config.toml
head_dim = 96
rope_theta = 15600.0
max_steps = 22143
MLP neurons of a small language model. Each row is named by its layer, matrix (down: output weights) and neuron, and shows model dimensions 32-287. Each number is 128 + 32 x the weight over its row's rms, rounded and kept within 0 to 255. Numbers have three digits each. A neuron's up and down rows have the sign that makes its largest values positive.
After each neuron's rows, "raises" lists the tokens whose logits its output raises most directly, leaving later layers aside.

L5.down218:188109148168095110085143127142116157080110145128098106068085137160178150132097160149084102152142163096060093102112108103161113125134078105192115126181098186159127191144143148147146141168085208127121124166088166113107119141109130144091094159139120086077120057112086143113044091127144091113140172135136107094124152121123087099143116164174086102104152182145232103139122083146164103111106135117166108128162167099126178192166144162093130184107122098147181100181118115106147147123116178182115118168145141082185174153150163070145224119136107135064119153083123106124127128081141130160048170146106143095092117112099148073210113109157138164158157118112119157124097135103234099092166220117113151150106109132065119127130158117086077138111173135122134130115115132122126111189192094
raises: " places", " locations", " parts", " companies", " families"

L5.down247:092157165172103122069116121087111174137126166125055159087147129160117151132121178082146095120183138136155119063126128101106092134135185146099191172101132106175060170176107090171116148132172162136079142154112190130172147134129112073081103148192116114134111096113138128140128192109173163086080100140146082115122105111143146116148136132184099128103157117135121079103166182162151139115093101161139139103157129198190175100113129176128153164159071106160075034053131180158120155165114114146129120153103120137172177094141111131117132094133149173132107110175128135148121153205121146025082099181157163191108151129104092118100065190105215123121094118160126085082155170087149166118086114163110129100120052117118176103151124145142098121100176132149092158143132088113139130090103080
raises: "Cl", "All", "Ad", "Ne", "En"

L5.down699:131131151123137169079161061149169168119133067139142127117083116142108140112188118127149106094154122148105147120125090105142157122133107127081129122124180076150115137151179159145174169109148158174148115102125138122157103139122113173080066142137067114076091118085152134135223154082156097091110121158136094143112139082124084048157051120161145126153156099098160123121077106168100134097138112122160117038154095139069086146157142093114145106171147142132136159154089159082158136116093149141156146130120115146129181118141136163159194159183141217129074126099100109096095096105094118112112150129131114153217157169170172068099151154163110153123124124094053088120185153153100124123117079181077088095156130142112114174159143134156139099170159145099112157187096159075074090135159144
raises: "uct", "icts", "igious", "ict", "igation"

L5.down609:126104138152119124127162079083084106096100145091164125109136156126125139151138129135153208112169150165124099105086120159104187116132138168165060147093145096110098166109125155132105105134082165138110156095062156109124116146172144112106156108098163085181225154089094149145101143121135169137105105160119105070119191125126181113118111096167136158137141129151155125161114111140156119119125114103131214146100153131162120127120136169183123070131184199175134163149186151135116135135110133118124130177128082061144101110085130115193123144217087132133117101082051117154149092145043161075098159113140208095103096113149082105152118099100133146127149110114120137153090132105148148169108164144102172149147185138098149082103077070059124118153117124115106136134142096088073111160084123
raises: " buildings", " houses", " streets", " rooms", " studios"

L5.down560:157138095127144160161135088109114146132112101110076118092093081099094149122148115135128096133047123169165119119202131102101143156122115160169136132182060162175107157154073149121161148140153130074129090137138141115122161179070129169085146126173125095148183182152136113112152142148128111128188074152122134177149164100104138168166137114078159094024119067174097099137064083096131142135177134132111060096123121123100163122152102147097151149109145128082101163182098164158132075083167191166139159125141107139105150138071171078114141124115096081085158119111158093156160107136096126176123155191126160191109121159145107150123077143135133136139107144122114115086113128137146131155088175073140085155122124123134100138142139121099083130121191103119162129085155144106114077141144118
raises: " required", " able", " allowed", " given", " needed"

L5.down285:147125151120113124123128086145154168157141114111137181100119090100124122135172165158144075134102068144084071160160085142193128145083112135120148141111099152113095109137161123108144062132141147130108098134119084143131112146144144115119185156112104109214158135082156086111128119122058132165164167124141142138107130138150199123116162184139129123104122156088155150160130104132156107148112097110113134129080132216154122115149131117120113066155082154121112111172178165138119101067063092120136159187153161149147121151132173143138103118067085155133188132161139147122082161071121151158145096101152110158132140151134136152143089154165119144143123128122144177135059146129096113127083109092149099091077091088084100145171103115118128127120123111137169122129083113144074127096173104
raises: "umb", "lection", "yer", "oss", "chester"

L5.down211:148191078095135089093147157113158178141123147122102159112113115191107105123129113180193085134117127107122146110162158126161140127145097157062118210081157141175174098115143165118128044125140168130111142091190201131158146095148148164143116151145068138111077189115090175102087167118154146133107146062063136075102105116073199128146112201137145083126142116108077105140118098114137131113133066177150114088134164084120138099119102131098108091109183181118192128166102112160122153128145099143164104167156106121127110153151093187131087082124087193076153151117084138132127198133139132110197170123094121164132156147161145131133143128080118135193151078117166076070095126162099155092091121080102150060178088107135083154110133112171154155106158139158130116115136145118141163108123094
raises: "ons", "on", "ering", "ered", "ments"

L5.down1246:146140116146119136152124148192160101155098137162114075141099170160124147105153132133074153121134100056208111147125160205120119117140135112135106119108127103142169160179120153097119078110163120132116081110209147140126180136064119096130193123148126141147204111167161131118148120103127124126117170106115131146162111059132196114063153088115116143125128140183077148148188127106128084164107116102111092103213187077118166194123168121140129196118140193067103137143108133110070142172091137092101125129069095172113077147114195127096117106111132086123114122134060103141099125089162141056152101146166097169122118129162096165113121160108178161097168112132099176153099077081116100158101134160089119103172145075111125173156159135118142136072151143119136128113111136090100176120109128
raises: " length", " size", " age", "land", "km"

L3.down749:126164110139109142152155173149156152161100146084140083148102128126141146122093180149102174175156191106141151118131094098138112101120161117083113138144115102129039136148187113148149092152112129128127099079112103130092185136140102032120041049106139099058046170160173108132088168122107095107124102087181118170175129147165091136097161147129093113179130079178153158140076122132155089118151150129192078152096211100134127096164066163108126125100151148177125103152106090156077156083119168091138118162125128172134114094125119100123159105211153111122137110114147108156131057176144127180127188178221116164108127160148067137194127125130152140161136131124160125125162169147115098109150082127123127160095085136089145122098171137139123133123143121102097125106120124126142115183128084
raises: "ined", "atory", "inated", "atas", "ator"

L5.down1323:072183125127092180138115169159159139095116150124139112129137134152125125112069139225151124132170121168120052103120114101122177141151128159102094103140196196102105120167102136151123155096136156178136159086146114218200133068114107148115083124091151140124139121129164140133134118159147133156095118144062224196168183101063140126119105096130095086110186091085099169104141107131134055105146163120105185094132127133146141178182168134069159107137111059146135096128130109084083108163133048093129077140114083139135122100098102125092105135170130097075122142140127116146060115141103182102074126123150110128147119114132096067144109114156090118167080102110048147094130118172108118129124134170126135142116041114063118114096151150098095095135126150064111095130181131082113140143168105
raises: " month", " aut", " summer", " October", " September"

L5.down963:133121116206095079087129105166150110062173136132089140085085098090140131115124107161129171104169163174132155118109077156097071122124145099157149172150083103103116148088149133166137111116161084191000102112095116165130174111098179105069146105173144147118162127185134160147136122148100118124084129141076128163157156150168215169116152112128109139062089187092120101174153105104125119097153126145097136096129071191138124122096163088171129133121109152141093061123131074133120120101143113120174118125094104192092112153161094080168146116083149101121094134135098124124134081194151111069068119184135146088162142153140096096122151113065133132171138160114110104116162111155155149179125134098153113145145108161120180113082118095138110146101131094050159161118145130151115124098071078
raises: "'s", "’s", " capt", " might", " does"

L5.down1299:133111101134145158145118126124135135187104191139111106119146168065194173164132184140138108103153119070179142185166102165165150176093171190096108082147125167132171159096137110108132135134121096168146111113198137121118132084134105112127092108149133091185156146185099116170162139128027078123075082151137143112102132131151131140138081110055162137152113150155095141131170064160069145148151131102128122086155173131110153188152153173149119143131093101078127090128166142154123147153112146111078173130117151141114101193168076112133203123088109102126160103161131136143154105136114098119109056150118150163176183059148082113153120090066123133170119076093129091070146131125149118137126147173126191157078132076079110111130036174154107067066160088121153161114162142093070176097091114
raises: "ose", "ough", "ven", "is", "irty"

L3.down121:135128139138137131123206160108105090124139138162137101049154083164162169138150178167153189128121094117103172147076111090101089109174119046149131108117153147160071153079137134181120113158157155079131125160146146089148099193127097112123173106112201143144146076088158127113111154132124166144116137134128145171153107111107053113112154132148084108146119134177133143165137084104163140111135112159127100162135093111093126135077115142102148160119056043132131150131109104093128173151149168166119158190141151100165135076160153150141161135149136159123084123147167165125124107074128153140034142143174128139119112118118098170145141139153097182114171149167171093107153082122127089117141142006152118118166194111115132174075101116069128069195092156145114134129118130047157079159109175
raises: "ization", "ized", "ly", "izing", "ised"

L5.down1450:122164205160128099155096146117094162112102123181117146105111121131133157177096133096119120155118139149112124087122118098133204131173137118159121174129141129133137162141129080149088160099124162145154144135099149157078173177129142148099062106103105119113166078105073098072133090105114146112115116176136146090155255152126123129107124144184138119093176128155129109181095112121187094119126167135126095114158149102103191178135159111116119200086162093161183128144104134134112178166080129104133102120163171140111114142163142084139180144134085117127098167124110119086121158079160148120117112143129145080101048176169174084119190141156131104112124177069122140155091151136164103108108178095089184190144147121102144091191079118165078121129125090085133141115175121095095067192114126
raises: " versions", " locations", " places", " members", " additional"

L5.down312:132113086120127178115132147105151148147096183126129042098135117160123128151098193079130128091172090137130109130080085169136179131130104151126146077114143155120136199155157105182055068141186113144126125072160092105158180098141129106129136137134182127108079110091110113162152139051105119116154112150153087175180108138080159157161141108190136112079146116147136148172135125081160130147070127091137130136140128124209176159087194171104150133066123134082139116144136200148106152071090031072079134107122120100168087150074179127121201081129103138136075106121090094136165141128111132118073100129101069116162097103143159117092082066159145137099143143130150214103080137175151111173120072157119119214149175081095047109122158133146160075181150099118129146126155165187182102125076166
raises: " time", " several", " half", " seven", " five"

L5.down815:122128105096085143096095149150175102136159113126135000141092136160108146115168176141142135158103082126128126150103134104124107145128170065104096097117096111165137184136105170124172141193115148136122147126167145099170122103056149114161130135115121085131199095154150143135144152170125126130154153190095125187077080122148092189102136214107121142094151118197178132158150181117188135150138133206181089153095040159125184113079132172088177238108172154065195156137130121086154139122163114125090151115120117148067156127118107117139115139131142142099103121137091176138176132178180140081115122126132164143160135134170107137122118092135161164126092154148138180095148162062091165148172083083185128117109096145123089146110130124155169172112129118110176136110170127135100150102120168
raises: "ing", "ed", "ive", "ions", "ory"

L5.down531:117158104120179176128150100099146161108133107133104163127121121123138141069167015100121106155129176144080053101103143171115079145152122212090104078160127148099119098190097178102120117133170150077061149124105168151169111139171143062111129130132165096124133094167090122148077203103138159101118133052114136168109173134150184130132156119183102139097091113166150199124143142166154153188099114133174132122161127102158146181159119130145089108098168126127102148072106131128074144136085134158145090122134108128139137121105108123120099155137156114075078174137095113142149111092129172109086137125051110102157127113093123171093144138078090104141086095212174125172093161143179101128122112135125153144098158116159148102092119138098154153148096195173100129140081077124156053107117195
raises: "erson", "leg", "eep", "al", "ean"

L5.down387:175044125084107121113098133084093118135153113146143097136091197088150121101140079131114138133139156119122031117162146118125124129139157119167114102150141161146070112186138108109137234186096080126105159133183163093182144144167067127124117098097143108183127116084136158132122141152129185083113090108096132165062117110125147079083085147161150083088128114151116198105170126159147120107142110160152118098087133137164109170097113184053100076136080155100066120117123107154150074143160104144157166099176137060113155131117131142087139126121101079131090077117114183173109126100105150088131135147139166107171090124092085142102113074130134177155139124119137181124133113166124165094213128136144130155204138136138153145144170195155140115075078154105102113111107102159111121079170140
raises: " date", " rank", " age", " this", " time"

L5.down1407:140156156102125142111096106150139086123092136120156164096148091103135159154065144182128144123128155103140133096101117143129152130118149140122153181143136156128126136171104093140150092089105176173146152123162114120052175196130136125109124103177134138097123123159131138157183130102117087107140156160119089114207124110176203111065156165165130094112177167105075122100123126146131130116162146165168159122105088145172158136150135086130072164182144126074095160067161093132100084061147121156179205123060122121145126131133102121088123107139125134109099186130114095140105135130163139132132097098122137101094123171094178102131130109129094134094104114114167068163171146086075143157168133104129164085133163157133183078121096173131120088122114112098129129139127120161160134139150167
raises: "'s", "’s", "ies", "s", "'"

L5.down1415:120102105161126158151110105127119108115119143109113134100087093101122174142217144085124140081120129172088100144162102131139124167138122085108157166188159099144153083136124091116139181153106111117174071124163135124119119122138120166098146178074127135098118084162089057167106132097137177170116095147154128129103207162142157096142136141160144143086149119169117181151143094107129170113144101135125101108118114100109105126095156070070154153093158129095107111154141142128128123103141100144145071130164140100133145146164125158163159164082133139110092121084072215088155169064088139154197136139147147074180055106119157139155132203147105142133171149089145129112145114161063140101096139137076159157140097108129083132120105205170139183155129130070141134087145109179163124132187132
raises: "mm", "78", "5", "7", "8"

L3.down900:116093108127118149126181119201112118192087169050075176133125049108150123154161173084151082155118174080167217120068059153158103063089083176107107150095187166089156108096106106134148090141110128148171097140171154123185144094091120105150053130172155118122106122082137193076158169108109134152127115127154070102179206225131083122125123128121119107179151119098061165118166123135162153093132172166137114128174117109132130138084173209126099156149122150137132134071101109079129130083096119116134163130127108080089206083138173138135171131153106119148134113092146113198158121128134069140115140119110170119150100133117145177123181168134149155170130121105099165112082097116122200124184073112113138128163115141126168152132104133145111198083115042226172146134083109132119154111142148
raises: " days", " years", " months", " day", " hours"

L5.down1463:089075155168160112141053129130134134102125166127074139089160137114175109122086096171140164119168091113088124137144113097135134166197127059123180126079132153210056138126108098158072132160140073132113165136132131183135118154103115154107124122126095144130072148135081122133140197139106152139138110185116181149090118183126166088108091138133139144118084158132166131106151089116122153108114098133140094122139059164135075137085126108150079073192134076098116143033121185126142114150180140095058086080151143175105114129114159124169176063132110109125143146097169143131096071142124158149112128090052138128073183127151128180102154164065147115091144141123097140128132126177142088158127106069131100107140133104119115098124149069115076139102130123028196144124105102138116172130116113
raises: " II", " III", " IV", " seven", " Two"

L5.down231:124127099109141177086127067134108151111161147129142133084059094126076165111129106165168125154167157159134134133134095084084102128152151121110101184184128151151151184146137131142089143128088126101157158158154169076106104106137086187066113093151146145099147187105127131108110158198156127128125184137092165139084118120154144094081132173083086168084168141138168142106137158109139104065185124129172067096107155109134113120111099078161142151170102127114160156173142136114137183183122102148084122145057102162111122086155146119112073146167103115147121150151134147100099102154133122087091163112153113168090101080144072141093192097178083094152145185124138110152125092123207142133142139131142125118139133091085125158204137136124176094120103184134177153122130148113128161103100127
raises: " average", " level", " levels", " total", " alt"

L5.down1395:131124133078148112080085140072087169103148121090098132149100184165150121163083101134076086117089179085076175093151156097138138159133053149111157130121110137152132126140062145143088098088122128096143135121122135164079192158119112146068076136124097095175146130097116132078090172165164055095063098124196129154122100097111142110140070118100102151110115121139100112116108132130150128090135123108140159095134165131107153230183091082165139149095103176112141165115127140153156171176144156210128083118143120152083134098132138212061100146173146120224079094142174082169111181158121103134120062078128111108149118132126091159082123185131196153079063128059118127116170146130091136144132135128043121110195121120140182120148148118154116176126148096130119173140110099113170104196133124
raises: " replacing", " providing", " saying", " joining", " releasing"

L5.down429:092140093203125139095107045099134120163163168094118103149129153141094199118124087136131158108234113124185114141134126148126118158136142142104150188126162113151145160093164122102089058161083062111141109137167178111122109099154122125061055155164148149113107152124116155180095107124108180090087123097145056093130137139118173127161094182059126126044105126116118139129144149038116106142088161159189149134125174172186063147170173175165114081122131165070111168172075147171122132099134126101142129112132105137135138136116129150110138162125134127153174121163076133155141118130119133111193091126132117148153144113112084131080086114161124147107118077133139126128143094162151094127173120153114089143170146131097138153112169083154102072132171101158110083123110171145120145119186081
raises: "oring", "ors", "or", "erman", "ored"

L5.down402:135097082088109157199143156193100105095103240102132129171094088086103119121139097113178167137128111110137101146097145131079116154139110127094134160121093108120124063128096108091116133141128119159119124084093126113070101159098146135099158144165185091058132139089106127082195131112131095137145108047097117183160141155135150096134139092122085119115111118103107143147105093107102158115154158142090066147117122153139084128104136063203157133115119140093171138097138124108061155110149127168130065104105120153120159095083122130120114099166104135104151127105155096130136191179146107135108157102113135119147153118167110091028138154146154101070156149075165178069139069120117146126159120156174138185168100148168089165144142179156146122118125154109088148091139096173165131152093156
raises: " right", " centre", " left", " inside", " center"

L3.down267:152076057158120098110132187166154158119093179128135146106105105119134189085150122162073182147166146136155102119133156116144141140173147082118139166112132067139131146119128087141108116127111104141061070118169099133121143112116112134091104119086084143136105115189106119154160130119106163113148135075131155112055171139109129161139059125069060099115118134139134104157175156146130108143095122130173122109188127161142094159100134095108129129124124108083149135167124158174135111108101130127134104150107070159120113084121190166078117092181035123150138092141138096078119106111132130115104122119122120116096142102140124141144117156138159032160134204097124138154184075159255098126129155174101160088150149142138122118117159114118104162141133099099179140084069131084099141064098115
raises: " total", " average", " size", " number", " amount"

L5.down595:122120110091113106118116148091100224184190130135173142097085104159145147138127086136142147142149139129123148134145154093137143111159199138099099089145123122078201108126124104173065129164074167123100100088162149136146093113158202115124146163090140104108119120108133069099100110172143121072167136090127181091151200143084162181169101121129188110139118137121155127179134170157203142119117136185094165098135123120134143090080095128122195082168047118093103171136137133111128183105096065173155099112147138101143149130148177110123079150145237166133072114095153107114123148080151105086152119126109088192113112106063146129120130140133125157117114077125158181115111152147098111079115090076102105144164100116139121076133131092104085113063150094097117077134099139128119107106220105
raises: " time", "ab", "after", "ver", "ach"

L5.down134:148070115139155144170145124089135133127112101148149150171153080151170151107169102151074147113132101117098126145147077176129126076126156166115126144089096111108119119191124145118108136078106159145159177084115135103180149130125153125143162149163096111137089107106121180180105141128116160119121142176076148134156112092079178118128123140123133141078172191183069089136084139143113140116164169163123092075127118135119117131125131158113136102153120205171081097090171152135101136204154128161097168126218052115133128138180167140129069095072056123152171113092137119157147135132127148132135102122083121178115089124189134136092092152170088130129171187156152153143130090036108146146119092129111084135143115121147108179095099088199130112111190176093107127152106105173133103131123135
raises: " centre", " center", " conclusion", " beginning", " end"

L5.down1041:170159121178156155168132099129061133103131090060181125142094140150127083132088135134112139119122136128146138151116155108084133132133151103135114197097054114137106145136126171159170136179096128108168053211103127170138093162138128161115154091097121128142127085125138141149201115133118185159116082152100171209163119122141106075156144158101129111126162083142131132150139168122110130149092196163121109100138118141139114128123132073133137148143077174128141138103064099092143109161156156137103178099131128142120113158151168084111119129107132158129083061081171147079134081166098110128062110106145129113157062087095121149076084156185161190170164141103206121138138136110183159155100090132106147084146123071067090048114105102164157098177096151154109098087162087188096091163198179
raises: "ally", "ly", "ity", "ities", "als"

L5.down568:124086155130127118115056102100121116144120172188159171117105151149099161089151161140150071058119108114135120170070168139116167102091141128117097154111094157138139133060097092183074129114168096130117108097179140153129152149217194127132136151125115097123168154076111185179148125108095133132136110136156053151089071118158098152119104141153143178089127129152129193164078172126199125094146074116103160070124168159103066114094174100187113094140118128137097117153135167139148126100122124117085144082168107137136130085101111104091081188163157162155148125111152146094080143130147117080127105077139196097093184122135143162087117150162092125133083121141074123165136114171112077134183112165107122110110175139169142192169077155177146077089136077126112123094188169142114098149189130
raises: " order", " article", " following", " listing", " example"

L5.down1413:122068159161136115123188131167072162127176143149126180148159148097109114130141129120131138159135133069095104108145082144126089113177142149127150158164105172064116091114148109165171120118199089115125099095171098129162155088133091163100142153129136149158152156137164099145104127139105144097161131205087192162068086166144116108100136197161118150043099125121149131157187112105104131168130154074177115074155174090121100128103121141078157095183153186127114121124083099129088109132111160110109134194107133125130154118099133079092168115081146138096125107201135137114123145150178169129090091186065114153103123067124134171149137158151145076160157156180120108121132104089173205113161098099132166132125082134091194174145146114158156152168118073128152183176173149171135123049135108
raises: " visitors", " dollars", " spect", " attend", " votes"

L5.down203:147171148136187102150111155092097189142079176127143120077153129123119104127114113117118126111124101148164148133113106088175110075150137170153133150103113124137122177171077134135097063167152118126107097073141181182092166175135129180158080174152106121171178174132114121134112144139147183171154059096074156109149117142124139141120138197112114118148042094155119157093086120069136092119108157131125096178154102137152099150109147197067099108158100099061152138225155097136095156151119149168150134140137174162055133140194093118162146133136134170119165186156181125176148089140147148077115168147106139162151099194086120172162113114185169125212193111066116107148114146163133062091058141089103101096075143102123142145132101152120146117130164141095166218099112137119111116139185113
raises: "ous", "ering", "ered", "ously", "inity"

L5.down640:089123120111093159192143098098173150171157163103094092083123119122121121212093141172139131146159084155172086123083095195122170177151118099101140139140148065090115188144100132137152098086089129135138119122166139143136111190074143079185125124164197164095123100107138117127168165155173124185167169161122135158126161179144086136154134148144133145184139140136117109187140109067123096144090149126084132132137129154189083141176134129056138125154132086116130133130171179137154141169210093157112103110145157107120149140090138089141089199212094105120098183134136170099084171131140103115093093154166141125142155164121092120132109124164128119110073190087078083123123083067143128118113166141187094177119108178152152172115140059093150106150083214155094123143127176115138158145121197
raises: "ions", "ive", "ivity", "ion", "ional"

L5.down1280:144122124147143064157135134097119147109165144118205204059131173140150178113160097082170160148123139127173151121124145189162149140094154126082138144132131102068130124156138127117120110170091163095155174155119049118157132154099144102081108137066112106101202154108127146128145142117143118151060102156084101209074143153144168193104116119148129101068110104135085085097095167084162137134100170128169095083148113164168189137122166146121155132112141104088102128121118144139149205149087121120074124116105090122143171086122086121116149120127119168135075189211139172147113152093160061118147065103106115169099105121157129134163138180119103157183082139106113118153104164113100177146121149118105128148165039107136079121096102110158136133173054098063086210126205139118168157111097103
raises: " follows", "ym", ":", "hy", " if"

L5.down959:118145147134114083132107144159104102101150081076129165100121113189147108058121115124177162096112116167139123132097130136096164149156136125080110106117125109087191074105068082179102145168163096103112094111095112129115131104151096119127075031114095098083111118113092119130133092159133143076135167134113141137197126125173105080171158140148094122141173101089167105108152116089144133133123142179129093153107170113094117067150128186204147129157137147146154217076125082121094087164117123134102083166122172130116126132147167103138094107157071131155130085080196144112066080083120121147202153066070128114132164130127103115119112114126172148097184150090135140158086108152153139136121147082130185116144227134177153090126058145114126143165140173147142116170138134110122122115123141
raises: "mediate", "mers", "port", "itation", "har"

L5.down1476:101182063061057126097126132139141199166116110101150095138117138114156107117120105100144120118181173157098155209109134136081103066117142117125142154126129141175118150151067122111185156152137177091144139098083105144115141119180178077121140055127091125143108188152121219115109176116116114166157134171159126120117130153141093104165088138142095130096142085124147157151148133070154094099171104124130158134113110073132086137112094090179158120211218093212140102109073101163160070082164129143148150163096181121070126107131145198124127129178078119088117094149108083140159078130100064113170123129164103120135153124123094182155200197123154147123148135076197171094110134172087119110122117150133155108090124073133112132097116177128047141190153125140132097111081142115110110154147085
raises: " him", " them", "irmed", "ows", "izes"

L5.down1195:066134109182102097131162167132083123095129095091168163120139135099098142131089103088113117088094124151165113133192127127142120133151140182124161152134113137165179129147140135125138079115130139102180151097095130118117134152139106132141121158095112095069136104206100154094176156112107126083079108161118053106128111115110181078157119129084093082068131137113149134155094144181173125165169148039126155108153115126099112175142146157100100068147091091114121138131127116127121132153101096119147115157143136139140069196124159160152100201153127118107138183111112092143140140137107149120095118178094079106139193063116141072114102141077133140123145169165118130144145150148173076133112137146148138072168192107091108156186146090118121142179114111147153089106150156130172135084160162
raises: "″N", "″W", " pm", " translated", " UTC"

L3.down149:113152106128097115175156146122111078130111156117117126127083134112076134129131195100097123184107106147073107101156112116167161144121104141099171096174168128104179133107124075090111047144124111108157109117166149147174078103125167096125144112157136084054102095120114121111167155102135116125130170135111149223169172122067097207116155034126136068122097147041057147161163114119145078166101119118154109099166149073142103119065186105162117121111124118117129132141140110142110153154073137150131146106184174080193122212100087105114125124170127142168144143147143073119142173120169107125205163097130088159105121095141160156121096161134080125171123120152153105155171142170094173123157092107139125137137113187117160083147163135108082115123170134178106163103133177104071215152126092
raises: " months", " weeks", " days", " innings", " month"

L5.down569:121082165084137136181167094191120056157166090106118090156123127134171109092086128118159109109114105153167090128144150146109080183133129130115096079131123097144135098169167131119091139130132186139143117085128158160157125127073085185122155086139128129140139107151212164151130063135145108073157150087121152191201072136091119155105182140145165136115131123063068146158181145145126180126114092105141120080085087106119140116111102173131111096115128186102136167113137133168116152150121112122140091040100119167142135092095157134072107122059161073113113118145088129137102131116190138128113178183138171172166057196106086105183186171062125123113168107104129147130162132093130149160169113138202113162089176097155089095106105185170106094145089092128168112106115140122164140131120083
raises: " well", " together", "ably", " hard", "row"

L3.down762:119165079107141063120073113172128139094107139111109150175088059170161115122209107109127123194128143129086152111099146180104118137100153154101050138084123115103135128144171125071089129132170147097114107170111179161090149142146162139109108095110153085162166100118104097107169125153152165106128138161079103135083097149139139119165105164195172155172120127131151168163172135092154128176157196162124144147130164069093145124132132116135173142089109141118121159114108157118137116113144132153144092119180110138124121115135120146133083133097173192159154130130177085102071150100110107135148131155096158173142100178093145046086124133096130091079092115127137131121147151137157131163068169149093067160125153142081093134113077128101100146179189165097083127103049079125113106165150131
raises: "era", "ek", "den", "eep", "lo"

L5.down191:123099123131097142123162143107128121154094132118084067092159170177123119115159159183132140057247153100131104145093135139091120081143135120139161155186109137091100139103092149171069175137125137114129118152037176089152073128125144118109091165168143166148121153189136091097146115147119173159112067172167117111110115177110107146165147110095147103172162089144184133114155149145081089127145139186160201147091143139150141145113126169145136107102133128121084099114151189163153098094110165087171161121155086161096131068164122153132122129096141103107090149129126086111104144159186106096163121130114141166072137118141158115172128205161148161100174115124187132090143163153118148122114046160115106108065107109163167160159149157166057161145132153079114183127100113165138084124122106
raises: "Qu", "Cl", "All", "Br", "Ne"

L5.down761:115155188135054136104100138078153113134220139130117100203088123116116154170192099171158111136159126107122089131115132129051092153121158113127106114181091085162129137133141064119135115118155107170137097122118109154132142128134140143075157086136142162137109108143083124093129163105112165139092165106093128128174110104145155135084150119102100169185191146138191126171146125150101128081158120098140096102103132146069198142103095136134144135143142101133115176125120141122170135158147160101153121101118145106149151122102176102145142141091065103083116086059125152178097145192161139119144090109151087154108147147142150167070097146216045139083143138147096130138186113155140132113114183142131173122155159170144214129118158092078133135142105149108154091134148151068116156137165120
raises: "ured", "ure", "itions", "ations", "ible"

L3.down1141:101077164165117139145188187151147138149104134128145128094118143132045101100155179101144110133124164144090077114103103147119137101164152165100122124095182123070189155094090138175143120102140117175131094136070124131085119142078121102138062126138154122118149096126104060140124132105140093136102120128169118141125148124116108158187137106146094083112114151120117132182077067171078120123169077079148098132136164077202156098187094121074142124140107084176117094111102147150097102202091141116075141147115142101108131077107117099136085179102190190104157199198152150140174132111168133130134082139133162152086108144118099083163171084175165115087156117126122087081112166159102102056134087155130109108117104154152177141101102093118126145151134079119115179137134128118119135156124102
raises: "v", "fer", "kov", "ty", "vo"

L5.down739:098097130095085144131153111157114112165128055161102134186119142105107114153101105086100170072047147115121127062154181113152206154165123105136123164167132127121141112084144090101088143140091111097119118137126149098177091121169142129159130150123116132146143119084128158126125171143153097151144182168162119135172145153171123128152087156157100123110122168099075101177151122165159152117139096152149096095130141098125130144155166168148100056127113139157152133091129099140151074111122164058027144149255132118187105128146125154087135133125143106152076135161138104132109139172113077105110113044170124143095212159113154133019126158106184067103118105135130108143136140192117107226119140208113113104136162112145124150115121103119161109142175120156122129092130086111089144084156163
raises: " pages", " pp", " Publications", " ISBN", " page"

L5.down928:146098075178143184116132144154133120117154097139145099125150118109153194081112152087163110121188135143114105072096128109172087128153099129128105119193174104122111136116180106110184152095122083105128129135122126140158082193163130162064160142102151083098103065091127117111147144147187162160098130135137149147140134146057123148157093124134104077116201169126078171200142190215184117114053162118146161100143126125169180094167120147158118140070128142126140148080183127117164155095166159118112120067152124158141119088085153118160163131107138113166105122121084093166112175184122124114108124143172144150203124097060168106148063097151117171127106162119134132099100129131173177139050137162162128156144094189164130166136178141093101179084160179142160120121125084172117131112133136
raises: " July", " October", " April", " August", " September"

L5.down462:119168183165125088178148099120172145178097160169101130149116106151080158159123123186124099140113114124108139040206118157171142144153171116111113193103070112118175146140130134112140127183089085130136099102139083159130098128109069119113091121152140142095165104119117148143109096116092092171146147115133171133142107112134201152139097104174084126156071119141050174122130100132107159120171059025125105050158183118137123126079171131137097158157134084112143136128182117170148104132084133072140114158146094165117087172132146137090088120128110131125103140103102131109191192098089109205089105159116107125199148073177096173110140134133178174165136190146116103129135192109113107134101099119128148098111188118140156117187122159096171106142130113143118164137143161148122191169131168
raises: " amount", " range", " number", " variety", " degree"